python train.py --n_head=6 --d_mlp=512 --activation="swiglu" --rope_fraction=1.0 --qk_norm=false --attn_scale=0.125 --bias="none" --lr_mult_down=1.5 --schedule="wsd" --decay_shape="sqrt" --batch_tokens=16384 --doc_mask=false --dataset="wikipedia_en"
MLP neurons of a small language model. Each row is named by its layer, matrix (gate and up: input weights; down: output weights) and neuron, and shows model dimensions 0-191. Each number is 500 + 25 x the weight over its row's rms, rounded and kept within 0 to 999. Numbers have three digits each. A neuron's up and down rows have the sign that makes its largest values positive.
After each neuron's rows, "fires on" lists the tokens most often at its 100 highest values on Wikipedia text that the model never trained on; "fires after" lists the tokens most often just before its 100 highest values on Wikipedia text that the model never trained on. A number after a token or word is its count.

L3.gate375:529484475502515488472495522530527537478472490509469495519524502486519495510501509491466503529517491497458485525463470523524531526500528466476498505486529501507488497519506527466471523519494498471487510505462460523476529491513491502557445488471484484527479535499532498484469500503449456469479495508500481532457551524549508521506509513513474498488515524434474506522494506509473505503508482490481516433499505487449498525501456466479500495508500470534491522506506530444499506592461509482496497508502498486531469490530516474500513466440479505501502525478504539512499484570525496471
L3.up375:500510496544509484490506494521508555516486500498525528504498486502491521513511484500499450524454476484482524487488533516462483485518479445525467545554471512512557525490517463479518527503479491499499536503503527524534482517464504476494538534513493459480466466517521503471523504478497437548452498474491509542503533481500470508486477523475481469524482510476479509491487463506516500536504448539505528470531506487491518477495493498476444541470484487487481505490537470460518503486548489486498470519521547542497462481512493474456516475471489482508515522445522516486523504501541498523
L3.down375:526485506485487526508506472483472543488550524507452561525493546523493480521498525508508486513500531506542544499489501518468499513485508474493560499492473501499476504504547445499511494459493493513561459463490530496467491535525456515520490493478518479514484479539485551462517486525520478515515494510500478492512522525497492483527506526546493507436517482482446498517512489490522530483532495517477468501513476481481517525470515523506513519482486499497523526474524510487552528490519482436481527443468524489502449503494469490455519483459535496520510506478489537491515499512524531523
fires on: "\n" 47, "e" 22, "ial" 12, "," 5
fires after: "\n" 47, "ic" 31

L3.gate92:459514495488517508520480523468474482528505475528548524505512496539480491505517485483506510478511518507475470520481485507468487466476456495511523513529508506501514529522496520516510526497461549504447506524509550502463574512514482528489435527500509463552467496491488527471493534539437516533503460518526496508534481459439549502494495504526475468487473520488496492516442504490532490530441522484518472484502487499525483509517528456472489526502489474516458450504487483534485504508487534521509483492502503551492479488514507485493449492496472491506513503507500510520515496518495550474
L3.up92:452518493460546491500516487508452477531489500534542539493516514542505501475495490454521538473487529497500475495480486482452533471488490538477481503540515512529493549500503512523513553517486517502458510523498514474471549501495511531505460566508488494558479488477507509501486511564474518484492478546496512506506491483465530500488508529526503487455484519498461490514472452503515530497498479497496463481460530496500524537532497439458507504532489464513461540523458481491524502498502523500528477457512467519480491473500490499529487504478495540525522497536492498466521497493492537474
L3.down92:450510542474521461490500469524484492512505538496540470514521508509541546507426510490498497489505501479492462501469539489521506486465462544485484495512495542542501509481502490507528515509523503552488459505488481470462518491476423489501443504437518519477501546481510509487494482513471501495515471528473484477491499510481523469465509522464532531502525502542487407550503502501498522525493490498540489467475509494527528520505488523487512480512528528501476528480479509502530513483497509491501531493479490509483533517492478552530502511502479495543544500481497480483502471498502504536
fires on: "re" 29, "ive" 25, "le" 21, "iv" 9, "ly" 7, "our" 7
fires after: " g" 24, " f" 18, "op" 15, " T" 14, " t" 11, " F" 4

L3.gate389:503474488478533484512488485462498484476458502488478498499520475510498541512417474489522531468498464504555448494477517538487489543513525510478486504457539481530521535512462484516469524515495533501518496464509527479416475492521526470484519472494502544524504498523460498476503479522526440473484481527519496505542507494461461517539517463532497482501481514471513459494480508516518514464476511534484502491479496502469505530514486534481540473512517523514482513502500486536508487514483497521470517507454525495541496458508522504471485523507530453491501465537497486520519530493500475529
L3.up389:473498496458525511490484471521528520501463463535452518506528472528508511515506494504503488465499506521464493524459502504470459513514544461468501506499480525487500507531482532493502504518456512485489498494508521522490499531481485486472500513522488496524464512507492524542482502484497497529508437531555503505494485496500483542491489478495536538478511514521506480512523488501468510467425489507473513486508529467471559514488476465534556475502500495479443532503476499471509553478473542504492483466507505543488495484466471538470524492535499529508538509492501482521529451534572467502
L3.down389:470498547471510488517505439484501514518560464514541557511485538521496498472516458501511524486479513504534471498524497496524524506510527475441487473525513517544472508445506466519542500522469488489525499480543491459529512509527491489510528504464460474469455473504512507503496516499464507511498501526462469525518490494504495531488529497512494477500510522501511531486542508510483515516541521484552469490460510500499507531470482537497521514494508491516468534519528491498470534483497503501536510530520530528500483477485520502539526508531516475509453441470559465496510466523533490545
fires on: "ong" 37, "ort" 26, "le" 24, "ce" 10
fires after: "i" 24, "p" 13, " S" 8, " N" 7, " al" 7, "ran" 6

L4.gate343:503486503460469524540472475506483503503499497526528558506511515489497553512497492502485493513476528528525465528478531499534509481482467480500485472541456501448499456492492542471472450488515543515495499476483533518533465493473520513490487548501518490502461495464489495570523499451512495502457464516449493518507508524489524470503521508531474479494458502451494492494493454500520523484504512501502481539517489463473522478518517506553509483533525508486498479519468486492515495512432487441497505482503496507492501476510468537498443542486486488508487485485527484541450480510519487510
L4.up343:519471473524493487516515496517504484478513522487480483532532498534508489510537496526503479512506488483476507532515524528531536473491489518508511509493521569512506522510545487491498401494526513493477497514500495488509454533519481485512514500507505459486484518506475513497555496457513524495488495491491514520521473479458540488519512493505524494519502428530537485470487437503516493488501522487474523489511494473507506524470487511505465507537495485479506438474515523476510526515460513524554530490469560497503458538446519477492476507527510487468439445473489517548496490503524501506
L4.down343:598489505448506516464500512544483487487516498541491530495466542561509504482520501521538505530518469487510497496499492521462509459520504463495525540480515455518498467522513458531479527528482460501513474474514503497477455527499470473527467494482517475532469495485497537506506484497477515537508495505512484503467519515522473489522520516538525500499532497504484509463534532504476510468529465524501505495508493532495493463466480493494499504490530514506516530496463531566474499476528504539487485530481513507471430447503506507487481452516495508505518501508470483543509494446513487488
fires on: "am" 28, "k" 16, "ter" 9, "b" 9, "s" 8
fires after: "e" 39, "a" 11, " t" 10, "es" 9, "c" 7

L4.gate328:507489530547530494468512525465505495491492533512497454513492525519532494514531502459518485536509478508506484493517494489493457507547515511476520506511491446462502514506495542485520504504513477547514478502500480489442481509496459481481528472507550508507493489516500517467512517537510507531476527472529489506539521497471515504511558476461507461473501515484520457519473502489503519490463485511456478485482516463521514507523449495470488537482498455477474526485555524491530518507541517522496537537531540450491521496489436475471502500473493460463527536480452516494494499468471535494
L4.up328:528471490504502525492517558482471530481495507461489478512499511451506490508561505480507499500489467524466521503497518485516505481467532447502489507471490523471468479495542497512493464531551500520494501485535470499518506518552507486467477486466532545520475480495507500505494477521488532476525452522519463450545507505496471511519506492486504523441498510495492546535488472482480480526522494510449487467450494494520523509462498438528526478515493488498512489504524521521499527535497528533510543494469527488528540509477441494502521458503443510468494508534484521497491524473469470484
L4.down328:512488511512462489525499450510460504514517493512471496481484509505496500479489491480487478536529468484517495532482487504442533516486497533504508515480499533471522496495534492510522524520482456489489512535502487533580532457519520510490478499530543494477503535470482479438510472466521494543545526488528501528520497469505548499497490506473514498524501507424480493497475496504486448527474506543455485516511512455510533467490520520501511511531488487474508517497483485479512522508500501514463468505490491511525474507447490509519505568474522492473484521556433508534488477485474540506
fires on: "er" 31, "b" 18, "s" 17, "op" 14, "x" 8, ":" 5
fires after: "em" 21, "e" 17, "i" 11, "ct" 9, "at" 8, "is" 8

L4.gate492:469478509465510486457494499498538470520483485508504486480501490475472492544534485476495486533491517510514445528500495450477461489515489506510459477471410463501530498519519478494527474502516508553495531487493483519541491524490490567492514500485492504471520464492475457521504483453510477506500461479461516494531506523512458538495481471449474536489445509523474491543522487509501422457492528540498475494493506490434472507503500472556477510458502497520512520507522499507492512496487510481493474481506494478505491516519513520482474490516487527499478477537500459497514525512506522498
L4.up492:478491468455548499479534505515509522491471490515492527454481557494513492508498495523474477515500500515551438516524526464478464521463497518467483480479454491488469483512463471486509494464503498540536560471463504491531508489492454511479545551511523514479486507498499507530548510505514526516490496456461455496473535505494477537571492513480503523491491517503435507526519510553493448492507525535484497481494479455511510487486489459537463504487509496548481540508528495487519502518517512495509482524488506488501503513543492502490525518502514534500518477493525479469487540521490510498
L4.down492:475480512484467521501446507521501459553484446488519482502470485525497525518487461514467513519487519512471489466495469484471497461569534503528505515520520458488484501484477491541479500472493514476472483525450481503480514529500511502493524553557482482440523519468469498466492487468504511474469526474492498488495515480538519486516539508472448484493491495479510492488474472494473485515494527466521498496507524507510433484509462480517491517490489486525482496523488459505498490496458487543488455548481517511477499488485462491528494479543471547521464482525484497496438506482481521483
fires on: "a" 28, "an" 19, "ro" 12, "o" 7, "ol" 6
fires after: " R" 61, " " 12, " r" 11, "R" 6

L4.gate382:514536508491545529562474517496457466504548496475533526524517439489529492527484479497440463491492486454476491495492468507502464513518476505517481503533443504492506531538514474482535480525538509524500507492530497513517543524547509534489443505490555460480492454462484542501494494489476494510508491479507531517497488507516525516486480541483494519498464478465493478512497531497498447491504490528523493469452499465481493531542527504519541518487537483521511466524471505477501504493553487530516515512467461493485487520500513525487521514468475516505507529488489497493506505544478542489
L4.up382:498484541522523498483485453500532490536495501494489487487498470524489518524474501508516465539478501486468521476465517466486515524480492525435450504505471492481461515486537518465515458495548508462470520523522547508502558536530500501461495534504521535510467478538489469483472495502553468536492536525500517466532489507498497476530454496497494490524485526469507505505554537523498514503541505508514483513490520468501529476505529469499515508536518524482511516501494516439489522557518502532488496510458459502518493520475482501462530515506495481526550473542498494512462487516543507486
L4.down382:506516517515516485509496533555511556492508500518448528489483526557532488465499499505483484479491495505500457482499499475482483445533492478503493503485479478442502512473489521501476523483487517520500514506489551467506490484497485453465509511467517520502502511469533479486490539501502547509491505507503490505522481511460552472475470537498509459496511490517511453513470490485518512501447502523495530501477496517525491472480504465492539505483513571465458537479483490547483481496523529475504537403478521502520488503510484497466489490556496481474475479549484492474482520489513468526
fires on: "our" 27, "ive" 15, "if" 14, "al" 10, "ew" 9, "er" 7
fires after: " f" 56, " F" 12, " re" 7, "c" 5, "F" 4

L4.gate409:539517508496477513488517473516542499459470523525489548506526472495545496495546531468527486550530496504489517506480528495491556472531498473488498458482528503505507498511498561516490516493502522493513493533521541519513517503473521484510537513529476508547518490513515483460526502508462470471449482515453474559469485521502498514525465526476510529490510528448480489461461505480468495483516455468509458498521501531493465501459541461462486509503486499545530544480491456534468508513452502516483492493495536483529475475510506507483533482528473522525503502477505543487504510501492497518
L4.up409:522493484486474506528445518497478569509486529556534479504507519481518526467482503459508448515531471475500505507460470516451474522497488488519490514496477511503472502515498501495483517507505515556482497475494532468461506529484514501441451477510487480472465535513517508440506469485506525506441471526505472489504466511482479540494497522506510496536496489477471518516466523502529494534510492501485524455479513486497522510491460455523481491471508559486510466483514494508566486524467506475525507498515498481510518442558501478544509475463490491492499490509490475493551477512493481507
L4.down409:495512512487461507489543517505506514515509453539480504482491470488475478530496512490478505474522517483503531432471556504509525516490539498510534501515507520494498503526483454523470458483490485517485459453482461512482513511537411534543517475501529491536502512481484526474522470566526503514514478522533513494469522474531532523507526521497490521527506454533465459538487528502538487480518515475493462482487482494476501494528507485480483485483487498514522488515459482534510484502526502458476506510479500544463448505507477471529510522447500483493496535497484533493497480452491514521
fires on: "\n" 54, "en" 26, "re" 11
fires after: "\n" 36, "e" 26, "=" 18, "u" 14

L3.gate452:443522483526496486485487490517557511481504508514471513522531467517505495507490532500444529504500475499529488458526514475505507504455467485560515473502541489469470560465501534487500476504525481511476528521511481514484480497534517502479498489443493503510491445494536521546508563515461526498476524482496537531491496484492545492491512478505488480513495494507530490472498493464487506484512500440514483474513512514504465567509535510484489510472518504520472523508461525507502455497500519504496502507517509505480465413477536489450481503500520543489472489524470531511516489494527536501
L3.up452:495508509488506485488507488475523530531486530492483503523542487521495518528503530490488467483481479501450528463495518488428477509516492535525522537535560507456514505510500506469509493487488487534530468526508486533495520474515496537501506499467526529488524468497507509515538554525466479484482508454501503510529496471521543468481497527478506516520498498489484453511496456481460497458530452470475497509529496494500514527523549502477481555448501486468496503492460513516509520461511437518462500538488493429486471468496485485483479496496490530520495448490471540474478505509513519500
L3.down452:503506485499477540511512514457513506514530497564540485526488478467501543482436490519516479485465516520508513476465493471494507492497476486513514529486524537480516504522528490494528486540455500527519516496500541527521511528451514530512480520443517523446538507517466496497515484496548468527489514496519490494503543486547532528473517519535470503533511475477510505516542456502487500502490474508495482506488549532514478478527504485508534510490494516468485519514486541479492496500508526500543517516517520457511485468580436455496491469507496506466543518522486525500487479487540496528
fires on: "ong" 16, "an" 14, "on" 14, "ir" 10, "ant" 9, "est" 9
fires after: " s" 35, " S" 32, " t" 9, "p" 5, " p" 4

L6.gate396:478484474511466493487520519540538509493454493546501472487481489464473484507525525525526479541509516519477512550479494456461510448538504571500531487502495533488468544519465536460491501491465500475494556525522497514498517499494482514520484519496490462498467469496467474532504493543507481479461544489504479484488490528523501526476485497491524502508497491473511518502471521493505492519503479503516489461545451502484502550465507482497543519488476486506475524525507513533485496502496478520472518507450488458487527537525481506487458484458460501505538499446516493537491431505514488486
L6.up396:506512485482478485521474460518511522520461519489474529469497514527465487456497474475489484492506502518493506464494475474504469484498494469456472482495494487523497574463520471471446452501494491496499451496508495513540539514544482485524506473502515466479471487523456466442475469523486502525537522516495473502531516493475496503487486536512491519524482510476512489494512507509507504510499466542517496479500483520506464576524471500492513518511497488480459502493497515493507541444428505456507461484518517549529501536495502476443522502511482481460443481510492497479503534514469487515
L6.down396:508526527466456517478485491475466504572511509471530513500492475538446533494530523495488500527500513485484467491475497492525458484516497496494494503493506510509489471494502532473490463544492475524439520492489512482527529516517523513484487485468504496438494524559507518530543454489488491506491465529485524565510501520482517418474497470473523471500485499526512461499540531512482539492459533536481526497448462489509510475492477476548496479505482536505492517491451491481501466515502516453524500526493516527507505498491503476478534510469506510484522512540526526498521501489493512458
fires on: "as" 43, "an" 29, "\n" 9, "ter" 5, "ent" 4
fires after: " D" 12, " P" 9, "=" 9, " V" 7, "f" 7, " N" 6

L8.gate60:462510456503443514518511441485499518491489567520527475523505550454471445503558473463527481525480507515479525511522460495513503456493498497506481479478489475487528504457509495472484494504494487456470506518468488492468496480533526516494507522532508532499472491498453497506453476521460522502504457493485520481501454529527496497526499494447515489518490490526487486487512538457487485490497509554474518513543505539498498531502473518518498490483497467498490492511503486535499488512488496536536476479489454537470527537533470483501490442496479539493512517491451522486477488537486512471
L8.up60:501496465488536498530458505467504505505464472532494500502498527446529488445450494499508576521454546499494508475513524481527486482484497488489500513487478496507498504499503508479484487484447503520474503523457492486477519496510528510492541525524509518529471434486535501477514525488490461544532539516523521520516483554499507447489520532484506487485459509500543502490487460495509484525465491541559466476497507478523508520494491518509471513493453479508514508531531531501465560540497521517557502481492493537528530503514498523520512494464514520502508468552514496513508487488516467516
L8.down60:487534474486522477483512492503497510542502530480522471523514469456473514458481529483495514497533488488480517470521483502508515485498514505498475532502473554553484475476487474486487510486513473494529496524495510506498552537475484478560473506523542484524503467519490490481505500516518508496496541534487473446504529514495463476552478511539502521481514479551528460503510478506477519508491467548466507504449500488494517504525477499528481520501438478481510557459481480528553517505482544513451551468503516504551502471484535529493495529482460491533495512519479506479515540504524501476
fires on: "f" 32, "as" 25, "es" 8, "ot" 8
fires after: "f" 20, "a" 11, " E" 8, " V" 8, "o" 7

L6.gate323:541512454490506519540517527465492537471506480497430528531512466472497523506516533459492480536479509510475475516487526473483510525447526485492494493540508538502486490514535504518535459477503489489477458462485492493544466532486473471514522510467492514503439529513509485465536509511503481486526511448522505513526498480426474482495495478484502505478495488486517472477488478500476517516546495469519518528500500493500477444452461510510468512497507497502544511570491448525506527518471526485475456522516521526469489514529475504497520513505496524514476486496495539506523488510489494544
L6.up323:473521493500472561487488539495496476549512482497495501512490507505573542490450505523478529533519506475528530464484475518478525510495491481507484535517493502516489478515509455501471459538538487560480469513538532494526539491506511487520501498477475457502509551509519488481504480491529545527467526448517541522533504473492486496491494529506449504491483444524495524504504447479539502495491478463528523477492519473486518547536486507487508509458549518494504534452513471493495479508480462534495520472513500527548491482507517460512477518503514492539466497494487493500481511485482476512
L6.down323:511450526497513515475510474515523513496522491510520460507517570466504489518503490513500499491516480509543509491521488506514492520508510517435488483434506472493535484502497507474528509506511510459494532538466497519492510477513479471497479526491479461518551481505521480535487505571513508499478474506491521530531513480507457451477524515498526470463491476452575525510483477482519511491493532434518518509496472477513527463513484461499489458501557497460502482493469526511546502488490463485496523528478518481481521520544518477491518466540490503501525519476519482520512503505536506547
fires on: "e" 28, "s" 17, "es" 14, "e," 10, "$" 7, "s," 6
fires after: "on" 30, "e" 13, "im" 8, " " 7, "id" 5, "p" 4

L3.gate111:513497497487501498473489463500552491480501473490493546486474506477516518513482509525501545508510497481484523469505506489492494509487500533538455522537485490521507496493477495455509505450496492519526442478484472534546479504509512509492487528507494490517494481473501568462485489537429488525550495465476525484527487550499515499487509473506507515507459465547486497494502516515511492488492482467487510519444520477486501528488487531510464494528511528514547463514490492525543505562518509449472499497501464480490481461533548544470489500540516524505478510555489494509536541504455468503
L3.up111:463520508471498528471539487487488493480489477478437525556467504471510518525483460481480542519494510491507529515518558471500502507470505546526481522470524499478508457505500520488514519468513510440514493485517532510503488516518519484496499490485470503489474474507442534505504466502472517486542525477476509504526475495509518501469520492496486496483460460500514508493495499500463512497454443531520475533465512480501433510491477473502484522545478512561487509480492498527527518522473501462456489512484481503507516503520527537534502519527471547470532513504523471477518559526466460522
L3.down111:531455489518521529519516485507500486539473536452516502528523497526485505464490451509492464507470507505493511510512469488443521530526492513531481477454530524478529479537499476499505539525506519536468500515506499489509470468496519474500503495520496440477512477486472444509499528536465518506502469507546533501507487508527512521507455505541510485490502510478498505538576512516513493452472479538525521478493531526505503510517493485474479530487495548538491492489513544478474469466493466523498539470521498494516486468565499521513479513538521487488524495471458454477543495510499490463
fires on: "e" 36, "on" 21, "ost" 12, "s" 11, "th" 10
fires after: "on" 46, " m" 44, "M" 4

L3.gate315:516528468477436513512499516476528469502497520474472484512481472486479457523491456479488541504464470507502533497525502507482532478458541511494477523557510514497532499513483527475494421469503501492496446508498473498542511510502476492456535518481501463494459505467484464495509503515471505495508522466481486490478468464524473475478487492483487552481468509551489516489516520483509529474553524501508529542473521515500464486532516484539517541540502493490512502508475470519453516532521519522517503508523527481522530497473530503475538485532528485547492511480479498500522549527488488528
L3.up315:553483485509487504493511527473505485515525497486467515520474467513464489491474440514525565510486507507482534499482480528486551505462552503490487470553519544493460485489532504489491471503505505477517466494483478503531510502516497476488507518543474490537514502468511452485509517504471490486543564490472538490492476488499454475477532486481521528493480502533505483484528548468489528486520531491457498518443497534522471463499519469517477531547515532506534483496505467497457518496512539491440481504511517474535534502486526487487499527511533484500469525483504506476499525491447492517
L3.down315:466468546517509494528520517529532504541475537523548505495520524487496448489513499500505468570486492548489513482455520482501519508470516532464496465496480493514521467527484510511470510496473489514504466516516458506515462499499488482457526489518469504466496455514501520455467476521516484515511482511531489484540520505513474454523511489547489535514479469513492511517574505515517477505508479511535541491451527513514535483516486506509492519509470523515522466552487495469425502468474483452501517512507509522499487517530475515491535465498512474502461526459482510490494514523531486530
fires on: "s" 47, "ear" 47, "th" 5
fires after: "y" 47, "ear" 24, "ay" 11, "on" 7

L6.gate319:535509528489465473466446520491464496468491536501539519515518505493509486466497524522483543476464469494474466504493482485536502482522509478528521549508445498477495529485487549523516482487499505531510481506517523512482457468484515461495500470516477481509488515510513486456450506511518487561487491547546471480494476495526457528525529565485519479509471486438536522478463526479474507487504490503454507492512479492480540519485501513496500505497500487492507487519505497504538506474492496522515501535478500495498518448507474509488506518495525497506426475505533449519479535503453460542
L6.up319:529488492547487508532499513508521507523470525513495486488482481516497547522512509497502515508484506451487512496527551467489498528506503466490436502499489443518528501488493500484505496488498442501515476469515500472484519484527494516484483481525484465538526477492509497525492489498481491528493447517516480502514536502543509528453534499468522519469468500488537461539499491517475534505485518483488432482501526478504503526503514473525533538533497544468477523490506533503484564534518495530518558560503527481538505493501515497542470462500484481546495548518534500528514499492441468498
L6.down319:513502538509528524472495490523529526463506495514527483475494539442532523502516478500513499478525527537499525472507485501455539523494452533488509493475453463482492571493485506508516523553490524520492533541506496533519479534469441466544513536493548546447475520493508500498515505514489498532487486543500503503525509485505530484497470478527494540457520500520524481521519496514486510528465494501505480524484504483508504529476521537546504507508461479526482533477506518496505521480532521453474447516467504513505529523470492518509568526528477509493530532483523490485491492501483521528
fires on: "op" 34, "om" 12, "ing" 7, "en" 7, "um" 6
fires after: "e" 48, "ist" 10, "i" 8, "d" 6, "is" 6

L2.gate444:505484445523491536484506529517478554476490504513510435515486522513503466482543519483467475501517478450513537500493526510510470470524532528495525459492467535476517481503488495478511484492485486505529538507462505473451539502495494504481518497487525512490486526485503513479517495513540500464521512490484497507569470520472497478490462492484529486482489460501474463527529522502515476517483504516495526444498531477487474513506494461506547503541533504490555556490495482551483510508537501521453527484441486477468509486477542535514497506519501506496500486468483473474500551470463524483
L2.up444:456477463516489494472527485511537530470481479499518460509478531518479485431490496517482526509527493487512532499487504484533509480498525473515500451482476537486509495495483513511509514495459475514520492486467485492480503476509478528495492502476528515532481543462469505493522503494538479478484515484498482487533492513537502469475460506466522461482503456503462519501528534494471460481508515511472499471470534501500491482536529504519513517547546488498534544514519478523496544460551497512490534483451477508464524541459518554492522442533498540466487480524520447526509529489458513498
L2.down444:480527444483462532476532524537517478473501524482461504498481516510497498444492483506484488515514499448497513522481490454462506531488536481474516509501549503470511459495503522508483522514478495481477466526458500519487489475501488487527501521515550507519462491456482461499513504500490487475545539479486480506531474467539489469455521475453497496467510471483471520509547536489475496517499501504510477489552500501544482498519544499493492450522560463513558508507501521521485517478511506501490530513494506528515509535531545531497512425511547502496502500491509495508491493532452505522
fires on: "6" 39, "ing" 36, "s" 25
fires after: " 19" 24, "ou" 10, " 18" 9, "im" 8, "19" 6, "h" 5

L8.gate94:513529523486515494452509507475476471537463445490535498470472498538493498501496547469468472545470518500473455510518506493519521491455506445487508542482532533463500511521549512494513485484490514461488511467534490492508531567513472488536509491518525477506520479465481475509519538483492507478447485482551524489527492505487517496526509510536476476469480489522541501514463554478459503478530493524487509506511494514498490520532455532535486510518485471504535517514503513542491483521474561462545508509505458528511486496468488483484504494479445485481495481481510507492532498482524509521
L8.up94:547514486471448555493509500546500534449503523557507536540469478547487494512476566534516479457534503525504486497504496511518534493532501497516499471531500554535510521520492480506553508505527513472500478459491490525548500533527449488498511444515503487489499474481544465502464511505502512484473532481488479458491474512513462451524508503524495530504493480514515469500494500501460509488496458492490527522530509495467469461495512497513532496546517519480485533498456477537494514531504505479507482513470522502451502509492493498507500520483444497514470483500497515525538493460481502514
L8.down94:523492488527520512519529532462429466513464474463515551513519508533499462454462524470499472472457516531497486503487499487522515510482544538483525543550517516510531503460494490540449506532512499507484488539507487490500466488470502509528464473476508504476508497489505497509546528508476466493480493497526536523514477437481492483508522528466524505480494485518499509467470537507477518522502522530541473489510485505522544479487429504491470525466475518493509488459536494500506477505491488518471473504539514483503453510485514516535513508485507470456523490493452527510534530493497485535
fires on: "am" 15, "ro" 14, "em" 14, "ab" 13, "en" 11, "\n" 8
fires after: " C" 18, " f" 14, " c" 13, "=" 8, "C" 7

L2.gate195:494519485452515523457536511528525509489510492507484492464467493507538477465502507515494529547514518517517468517511489471516452468499525460501545482458456488533555515496451526507500492463539476491527504527467549506518485500508509503496526516505511499483484471497493531493549512508508478495514491489458467448490502420490524496500455527509515487500459508464489480494508489500457480502506505503526534480543537536495488472507496462507473501545531489469500521514552527518511499508536496496486516502485491483501487522469532572467496507511509509491513538517547474497521554471481525499
L2.up195:490522473463520481457491507521473491474515504513489471531475507504540521454506492513476495499513498512533524490524521499512483498514465502542515489474456519529525517494476553507493487491537458518496515485457472503467447497531526511465502448540526455496465451457530538493474486514483518489506506493502436498525503510501517483479507466527510479551506475470528497518500474449483475440486533505539514502516519524508468446542500491507488509490486480490484516492505521479486497445528510492508503510534461474507521501498522555475531458515462510461539538476507504491523511490454500505
L2.down195:500508509530502479498468452523492486502484519441455492473486503529486558496523482464484533511494500480495463541503476480480471523527511469527519466482501523534538534484519519497489512508485498483475508511505497493480479476518465493482523503481590483455493492495498506500504479545496529492530505475501477507503508474523477473470536487489501483509490449485530478518501473494536474492514503501477526464513484481452484483483475478557487500519491491464490544484485512481543500475486496509463519530466442452556529453498505510501498484457501490472549534477518489520551508519455521494
fires on: "6" 55, "3" 33, "7" 12
fires after: " 19" 61, " 1" 16, " 18" 14, "19" 9

L6.gate317:482494530498507561503475488487508495560514516459491454500531488498470510484499493485515501498478499471512485470527489489478476490481463449488492495490511513467480497519503476452545490472489505495504484539527510514475503499529451492519560522517463492492465500460497503513509502445491492491440523510488487518495482484509545478521512541475433514522456492482503494497545500532512503482502469549475523485520511507537534483520455496511547485504483484519488528542498514507488413517510470489492489486508437503502466482518508492453508535500519495485476510496513472505439513540500522481
L6.up317:489484497472530489502558494515543518530460541517474502495505499533527500507450519517529501509483544493512493476529501499475478476484509479491532492491471506489448481485531535472549443474490513494509484482456516503511447492462462484469507505543496496496468528516446505524484494524471547483483506475473508511436495475490451458497489527505537505501447506470470533491480531495520513504524501517497490518488444512518540529515467552528506520539463513494503500486521505469505503518469478514529498501508485532521520511540521500531516504538505514487513499545464498467459540469508503499
L6.down317:491471518484469517517493483503533474546511458513525474512539498481480555525512513508490525480483475501505519462493483471441464530529500509506529545504510513483532485571472496493489536540506486537510489471482529530475505539504567484509525473502507451504511497448470521510495494527470511493491534515493523506499525504466485521526521470486451488504492535486508504501480477483482479560490485505492485496510519479513532509471482513487497483479508507506504522474511514533457522499513432552450468525494504497491487479457513474474513560491511548494501499496537469503549498520519463471
fires on: "un" 17, "an" 12, "on" 11, "ell" 10, "est" 9, "in" 8
fires after: " r" 26, " w" 22, " R" 10, " f" 6, "ig" 5, "an" 5

L6.gate346:511496489480466479533490491491485496495503489519481491491518499538561540458481529522452470518536559515497521482534512507501531537514500516539487469472507526521536492514529448515513467515530508477484511453503492528495508520535486492482513497534516555506499493504486526531525543515540504488454460465503506514493485496398539488508520454498488463539447468452496518527481479503499494515502497474470504515469454451500534500501471512511486541502472517501500482479521472516488506533497526486500492481519496498516484458500494477494499490510470499500453511535518490505445470491494505516
L6.up346:463510493483460501522559502523543521449513497490431525540521518501491492519530499484455497506483538466522499477497506491484502468504468459547539532500528526496513491520521489479493507522547480525494468486539489515493472468502490504502527551495475486471472533511492545508541519510520518462494495496498519495525489477427486512473512532490514488433471492528498500512496508520497492500456519497500541523482440497520508514515497535484505458534488482483499492544489497477549504488522493529512541484492477539518497498521498492519491552463487481500437531515509548527515496484486483496
L6.down346:472548495501486490541502501518527504511478492517522497502490438487493475518496505490509462448485511477485458501482491482517456464523522471463502516477494471497501487530472487428481486470505555521482566470461444501511515466518469534514522479497529437488497496475519503488466539481467536470502499494494522523515528495509502500473521514528468498490491490467447527518491445487516534514509498531506522485524476534485483494485537552468492510504476501485476507490489547495511486481517505547502471472480500505505488537490499500507430495473485508517506535504481533445482525504503540500
fires on: "e" 60, "b" 14, "s" 5, "ight" 4
fires after: "re" 25, "e" 25, "es" 24, "id" 6, "is" 4, "ol" 4

L4.gate496:519512451507533524543538519512497492565517491503510477512524519494501497508504460474493503462499505452486481465478456465514540547470522501498512503464495489493483525508508493478502496481523497521503526591475502497508493544558551518530516504492510543492493478518513506493505490505473421505476498493507500515503499512496492510507472459504490528482463464458512501523531495497537430487510523532517519471537467514497473478538542492498495506512482488464545453505523516487501522491524509515496476507482517528488477524532532507482503526452493465464522493525526496513530491540504522465
L4.up496:511495504473496557545519494470484469541495517491504494503522468510498544508473450477498502490504497500502520465472492476519531532460502485510548456461487534476447540504510510460480493509524558494502542504536516517464483517534506517472513524497526515507529474550471492495492466505469468467469483466491486470503531458492523500468464490483490503523489481454520500507528526513513484444525504521557537477537507513531480499493494543515515461498448486519530497505486488474488525513515518501452493458492524552471532535523498530506489494501488488471526484482525512451517505527512509505
L4.down496:522499501466446513545488514486554494524520498515461507551527560481504503476502494506486507479452500458487495467468478476517475483505509493446531475501482508460501517509498504475496498487521514495494520526511523484487484490470511484501513476547532533508481451523488503449461473503511471473486519461468489500481476507497487502474512473525520481425525482505466478506522504456508555518469484502486516493496510439511486507534509519493500489477451542525516527499466476540504491434542522479524499502496522541465484514520494492483507528486504514508521444550492514483518505495511502447
fires on: "p" 18, "ain" 17, "ew" 12, "w" 8, "d" 8, "and" 8
fires after: " R" 25, " re" 21, " St" 11, " J" 8, " st" 6, "ro" 5